Part of a small language model's weights: 21 layers, LayerNorm before each block.
MLP neurons of a small language model. Each row is named by its layer, matrix (down: output weights) and neuron, and shows model dimensions 112-239. Each number is 128 + 32 x the weight over its row's rms, rounded and kept within 0 to 255. Numbers have three digits each.
After each neuron's rows, "fires before" lists the tokens most often just after its 100 highest values on Wikipedia text that the model never trained on. A number after a token or word is its count.

L5.down23:075150098104156108140060160093145167105110088121130074113121154095140157104139137110148127092104129124098115181199166120135165143151133140183165160188126116110153090056188119134145172150161126092138149122094147169131145116097104101136103106073152086204146107066105077122081133114169183130169100166206095137131094093124108166117150142159090136131151150054109140128105082048153098118055
fires before: " |" 32, "," 12, " (" 11, "." 9, " Re" 4

L8.down284:116126096134147156109072176172107124184114158098081152119124132124127124112084134098101136131135108118188158129123166134133138120108169230121159112131134160104103156146127174066137192124194138098112151166111111093073146101101155181107118122136119063093106069125086154188127150156101125131104128147095123116106146123137127154143194106135163112142139151137099070110128141139120185158135
fires before: "ile" 18, "ite" 16, "o" 9, "at" 6, "os" 4, "is" 4

L4.down944:149132135078135152130112113114107144112167167103127087118149120082086160223211103147070098184173161095135045087176168082126150137156128188169106151130191118124121120184167156161139080146119130133113099126193145090133156083180139183078121080106166108121106171102152148134174095142113081139113105142124169092120089178073116113081213094103126156117101137096154145120102119100162068155132
fires before: "ation" 25, "al" 14, "ar" 10, "age" 6, "t" 4

L8.down147:127136159109191119145134093156102129108100121148105121148129186121110164064154132064100069159129100109147165115114075112087132077089157161124146157122115102141181103197130137178113173117152119159112131152095147186095147149140030244127128137146154099135091144116148165112159114097147129097103150073090147148129157142094126127086126129137086096177118119122138104135137148101116149114147
fires before: "en" 13, "le" 9, "et" 9, "ation" 8, "i" 6, "ers" 5

L2.down105:142081108117124118086096074189116127104164132143145124151155207100124119122118122104121124073133156105106121131029124164156172122110120193161078074094132138193147096145102181145078151083135187166150146149091118128116133097081100141090134132157150096138143121135166162183141168082142081100183103089124148234123172115115117159109170069137119138178191152103172120095149174086141175143146
fires before: "ical" 16, "ic" 15, "ian" 14, "ter" 11

L2.down646:115093140178180085161142175111146097158141131150159091120129125101151133113111130208187112192180177086057158105080104180113182111168133188145123154162086120093200193188106114172172123135066084102143096151140099090124133103152067108164178180113135150138180105120158133145098172148149106126170069142119122052153116089163073107079101136136111087105113102073127168178060136149090117152123
fires before: "al" 26, "ational" 10, "ed" 9, "er" 5, "ated" 4

L4.down208:104130110199127138173137128102154126116126130091125120132112117136104097109186174121127157073117138113165207126062160152110105078148150094088134163161096142154161151076152164157085086121111115132115169112201096111153141101150085140161119079124154203113077140062204143106043159143125114142137163218158113142099127160066102104137105112113107179144160145120117179158138071110115058144135
fires before: " " 41, "us" 11, "or" 4

L8.down911:168128148114108104119102122127105134052106147185143092103119168098144066142106145084141065184127202161064139051080114147191122128127169065172162090099112150142153161196188138136131155097125172163124154134078113131153141108125130104138126109136170118117170113165140113188145072129161105094140151078087079098144123155173145133096099089105145220093124213128119147051082109078149085099186
fires before: "ic" 21, "e" 17, "ical" 8, "ol" 8, "i" 6, " not" 6

L6.down40:128129133155179106120110173116061133093144065162133064074166166121191078131091057115066112093080095158155166124145132181106196088143082121125101106169121065128178188170111090098122110153129126147151133104125144117124082136102115123135088119139105133120122154121136168106122119126156140136149131138118127099106199110145146113132094150154131183176086177154194088134121132102117081129071
fires before: "ot" 22, "al" 16, "ok" 15, "x" 8, "ing" 5, "ard" 4

L4.down71:134140116120140130158165124166111163129126160127128211102085082118139088166115136070084161156144096137168175169127117083222116075152141128091129144166109112158114086125118130090133152104120100158161155127113113139156145112182147125136131098093142102158062100053102139136140192122168140093124108087136167136177141143107135145125154189152194124173127109180121112097128120067124115134104
fires before: "um" 37, "ical" 9, "is" 9

L6.down696:142194128134096080129150154122168123089149089178139122083171124119141086077158105098198152098156112127118133156164164080088132156095100174066134144131085173081166155167126121146074042125145124093048107140170078129155139084134144136080106091145145113199145154091117071099127150145101081098091170149186101110151105159115153119103177129105077110182086152134120126186105085120105116152146
fires before: "ing" 21, "es" 11, "iz" 9, "ame" 9, "e" 9, "a" 8

L6.down1017:124064138129106112070196113102106073119147107144159146149110104141197102151171135094113160114135111120060099182130115165094174135143127161155104124144160144099097140169153098127098174137067092133166082153093107137102095119152129118081138152173116125146103156107120151114094154022163007115152132104085103068161156119111149135112131139139115103193188128085156123153171123129114205183104
fires before: "ect" 19, "al" 18, "les" 18, "le" 9, "er" 6, "ess" 5

L5.down288:109120129153113151093127114141149096132142159165127113082136132166120139173149133112133151141140183207042225111042128092154124109145173169108123161074102213160138107136083126141109129109173122127086109137123178142129068138140058117088224111152122104137176146128143158147104127084105131112077169058104154067135172160135143142155085092162076162110116143112135165163100126097113136159182
fires before: "ing" 24, "es" 20, "ed" 14, "er" 7, "e" 7

L18.down823:130136158169165083146141072106113115094208149141065131162115095088138149081164147087122107080101086099160141137130117165138109138152130120129147209141145112134145107098134126168114091206159152104113116146181096121116169111065133141122086078136122110072174137148160115138152209119084138084177163134104102135118115154111101135109058162124148138113216111094119132128140139131192097113123
fires before: "." 18, " St" 11, "S" 9, "or" 7, "K" 6

L16.down247:125137114152155155167160101145137115139119139138135123050133128100150154115153105115038143150150102158184160156092124115113094131145150142202123088080128163182135096143120130061135137123103105124155176157092085116180088133098118157130123163179158127117058063170154123126121120121160204136145104112143160186121092131143100118138110153070108157154138127101173106101126108110158157158109
fires before: "ap" 32, "is" 7, "r" 7, "ar" 6

L8.down856:068112182109149116101101166103105106129103091150206124049171194133134093113190158110122115148111071199157115116104134144129150089180124068126123135145147092181119116093171138127131146138080084144140122178169146057152104115113040155115115110136098110112072057109159136148106110158166128108133091216180161181123172083096064145114114137189120157106135122153114147090148154121159105157126
fires before: "v" 12, "le" 11, "t" 8, "l" 8, "pe" 6, "p" 5

L5.down182:170174075154083161110100171165087106150106185177106093103146140111121071099162129111082072122134118140118110096091155173242146148139150134107161105112154161109174090181118112131042101117153102139116111133140113112136141158101097126133129154147161114101113086105191130151120161160077104157117052107095101132108143127142104080076129131138127122180163152068174114127144129135189099123123
fires before: "ic" 11, "al" 9, "age" 9, "ical" 8, "ion" 7, "az" 6

L4.down685:119128111160149131173129129147160091233148091183132096160133153093151183105159121160114110089152131114101142146116134144081112083158156106147158128157098167131112145179145126114098179130140129150129090177108092163147122087181105125109227106140150135129134131121122180132104081108137074123115077100086131107076137095149140141095099141198135183169181116138148166124132170154082099173083
fires before: "le" 14, "ory" 14, "or" 8, "i" 6, "al" 6, "ion" 4

L8.down783:103143106084134149145108162118054076124138142111132065184182188124175108089149140127072125159181120124065151153134107139072156150133128102102104185151130140107192156184108093105096145120097122153126125186131133116136090117110127089156159136152079125124106144115177130077104168087185097168113061124147114093125139099149065148163091127152085158153137171086131178144138164137127136165093
fires before: "er" 36, "ed" 14, "al" 6, "le" 5, "s" 4, "ing" 4

L4.down824:114116184140030090070120104173125127116115126102111163091104107182120168184060139158137122160159115096111126113110133185166141156168175114137196191174069161150081175107121121127119070136172171141071166181137144136108148130126114135152199130120158096187124105114087189104081082136095118097161127116100140145132194134153137090077094148178100090134157124161120147167095146140140109153119
fires before: "an" 15, "man" 12, " on" 9, "r" 8, "t" 6, "qu" 6

L18.down780:153136114124112086099128152139155055162172134086135141101103135140133149118127102100136141155098132173058159138172128161122108109138126145110162089130103134139115072108173108166180138169065095117168156124162129138094008116159150164148125172130173100203106161123108120097140126172181177125182117126156093080170098129126101116147155129157147127108142151101124115169166154114144082066115
fires before: " " 47, "," 12, "\n" 7, " |" 4

L5.down131:120107166093115150158084114079123102192140123100087079140106153127161143099180147109085153117163116095115201076179142148206160107109118115086154148183128118094126032137100109072147071169108122158111149076126145109079177087157147181137126101061121128069114097182145103115150144207147114144151117068120161130120112154105107088074129134141135134203140127155099201080164120114099135148109
fires before: "um" 38, "ry" 12

L4.down227:139147124173115095101082134123127096093206062144117091142159126095128111115130075155149145144135150168063173144110121050111180135103082228129106103106128119203093125206102089083084155137110159137128094093138107110103132136153131185049100121054111109142106090150114122139171084060116099142144113085094163189254118100158183131099125114095075126160152130144135106156154127131148182127165
fires before: "s" 30, "a" 13, "ame" 10, "om" 8, "le" 5, "ome" 4

L6.down536:138097141087134190161203131091081133153134092190148120109146112111101121132142163137075093143129130094145135092114173097167140062209125121101096099156127126115073157188119109020112129127185077121104153125085120160129094148160152111154101165168125142177120134125180116126148176154147100138131096099163139130134072100120167089072164124119129121143106129135163041050146103117137107181122
fires before: "ap" 21, "ic" 12, "i" 8, "am" 7, "il" 6, "is" 6

L18.down840:129136176109155117108107125136110133112177125104129136203127128136074120147102119130127130166121185156117103090177098112051108138096135154101130081100120114115116119117128147155175131149051136152165104144087184153092152128167151121075144178118112162164138154086130152155123126174154067101115126115164106060127128148149090080149164100124207188093116137161180169123103144142034101125178
fires before: "|---|---" 26, "ar" 8, "th" 8, "t" 6, "ely" 6

L4.down1009:095141111203138160163035139138142140087138086135139108122102143130150095146159121105136100206134088144126169165105136142140136124177100116103138128143094103135129146120127144116077193145100159160120082148125166086144176141130097050105125133092120120104097104118163128100147166146111088151105121155111094156098086135160106095123098076144141169151142095108150162195152130106172162174115
fires before: "p" 17, "land" 11, "port" 10, "le" 8, "m" 5, "l" 5

L16.down206:117095121125094087188132124133158109057154101167143132163103121118119110200130120108105120108106134161139175136123145140068137164199136112162130143100145048137152155128138134112063202091170138101094083186091153168128129109114140140113172123166150070124115192172119156135069146208122141120135148128086089117083152126132160118114091082162105133156134090113104164150135112083125123159145
fires before: "port" 23, "ap" 14, "w" 6, "re" 6, "p" 5, "v" 5

L6.down997:110110133167129088139097158194165128128132098099108092118107152108154135158180139120170135069125071087168136158070156147109154082151113137138128134152102092170126167100169154204138140072107141090098129088110092104176122093183108091159110138132104086102055099104133169132056114170213092118076155162157111138141098140130162167125072156130138114148151136099092109145119132141129104159158
fires before: "rit" 14, "hen" 12, "ould" 9, "in" 8, "om" 7, " " 6

L5.down289:182085169153130110119191140099111108087060077092164071126122122131091136157113157136050137153103119149113131159116119126113096114161094095121173090173081078177143176116075125115108114109163139152101127095122114097164130113113091114144136106128144115147118147056142078158121217108121139123128171140150149129105119171092114111141053084127220111124185116125047113158131123167116088132136
fires before: "or" 16, "ib" 13, "inal" 11, "am" 7, "io" 6, "u" 4

L5.down874:101173114157147147147087125172088164095139122103179050134128152099138132101067109091072145129159111153127126160126092177145126108156170196146129054086146137175148112175090155140093133100141138134140181119047106155111169158158093088066183132121153123077118092141091125161186188185107085143112101087111075159106184115126119128120147135113135193123099151132135150139107111131130136153100
fires before: "ical" 24, "ol" 14, "ic" 11, "i" 8

L5.down517:078122132132142109087070129151117142119138086121133105155111159174116136129121096105156102156112071201110119124098142143180111092139136131125133151105128164139099101223120160125160152048113153105112112127130183181192128102088175126136171090141070160139115119103177136107118109120120181172096148143097167155110153166088116161143121113147091123216089166103113128112119095123083077154154
fires before: "ing" 28, "ed" 22, "es" 11, "e" 9, "y" 5

L16.down48:119126151183151120102073166150177093150142081144151113097118102116159202141125124125147072145120129158146167075097201153060093075113176152165124129124185090143108137177136128082111134140112107131107112132174102157112187093167089122126118121154149085119107144161156136173128160131105073114141116115147108142131071127147128126126144139146153169114101100096141078112119136055156182142099
fires before: "al" 43, "ational" 7, "ated" 6, "ite" 6, "ation" 5, "at" 5

L16.down866:111142155177116151123075158148157172168077192104076131133155176167155087162175178153095126123122131141126156120113215087157166111125153148121146110127089156104160109145152167105153103100112192092110143104105102130103121105100119147130133153196131157107144147124135102123109135135108078107198108101135122112163174134109087076093095118125155078160115150142141133121088071148158120104061
fires before: "is" 16, "os" 13, "ree" 12, "ile" 10, "at" 8

L11.down306:073209192099074213088097096102118143083118169077124128109118147182073128142097133154120116073163049146108072134159165068160177115158172192140124132109138094167202138111145120126159092102125141151101130164103144101161147101117112136120128134171120114124156144156110110141093195160093102108121082125088170106091144120120167147131085124185146130164133091162136106139090095168084091180065
fires before: "r" 23, "ree" 21, "ir" 16, "os" 9, "ough" 5, "is" 4

L5.down581:160121195105156103168160080130076161133137128120184139142203112127119098098148135052112134137108091155137129091148079139134139147144134171118163113108183126163176126148106080159078085105129114088130103091151118109177091133161128133118079114181157080154115081127087192151135143145109160101102169117132167140102128146184118104089154100112051140126149170166134086117113135141121163100103
fires before: "ess" 25, "e" 11, "ing" 11, "en" 8, "es" 7, "al" 4

L8.down481:097192167128134149146070105156127057087143156120139101046091171113158138091103152117162149097131104065202116103149146140112051106143084068159159129156107140111218119144113122182102106142093134140136096148144108121211121172142068132153150088137149110113104098087137115120139147123127071154116120135100100134181093136094155104085141139159125158167147128098117109148137124122109138160118
fires before: " " 33, " R" 7, " P" 5, " T" 5

L5.down329:152110187141169160161137113140063150116137123107116078106108149125106139093123142119103156141127116146093140080130068107160143122117176101099133117136126173163187064143135122136118104123195093207183197147177110136157152192043060133144117102123142160153098140103127101083119124081180091080075176091162134177130118114157119158029130129107071135151097122104119173135150175124111134110115
fires before: "en" 21, "ish" 12, "ing" 10, "le" 7, "er" 4

L18.down887:104159063164153136093070093110145095159140163138168135145111111122094107137098114108161183119052133096101114106142093136198131110161145070121066109120140140109055101142114135091135112179110137100105146119116211145126130117111130133177124148041162148157126110148120113128192132111175120155079087128168101139148082141107101118153165064132101115138110111122106176093100095127123141100160
fires before: "her" 17, "ord" 11, "ess" 7, "us" 6, "om" 5, "99" 4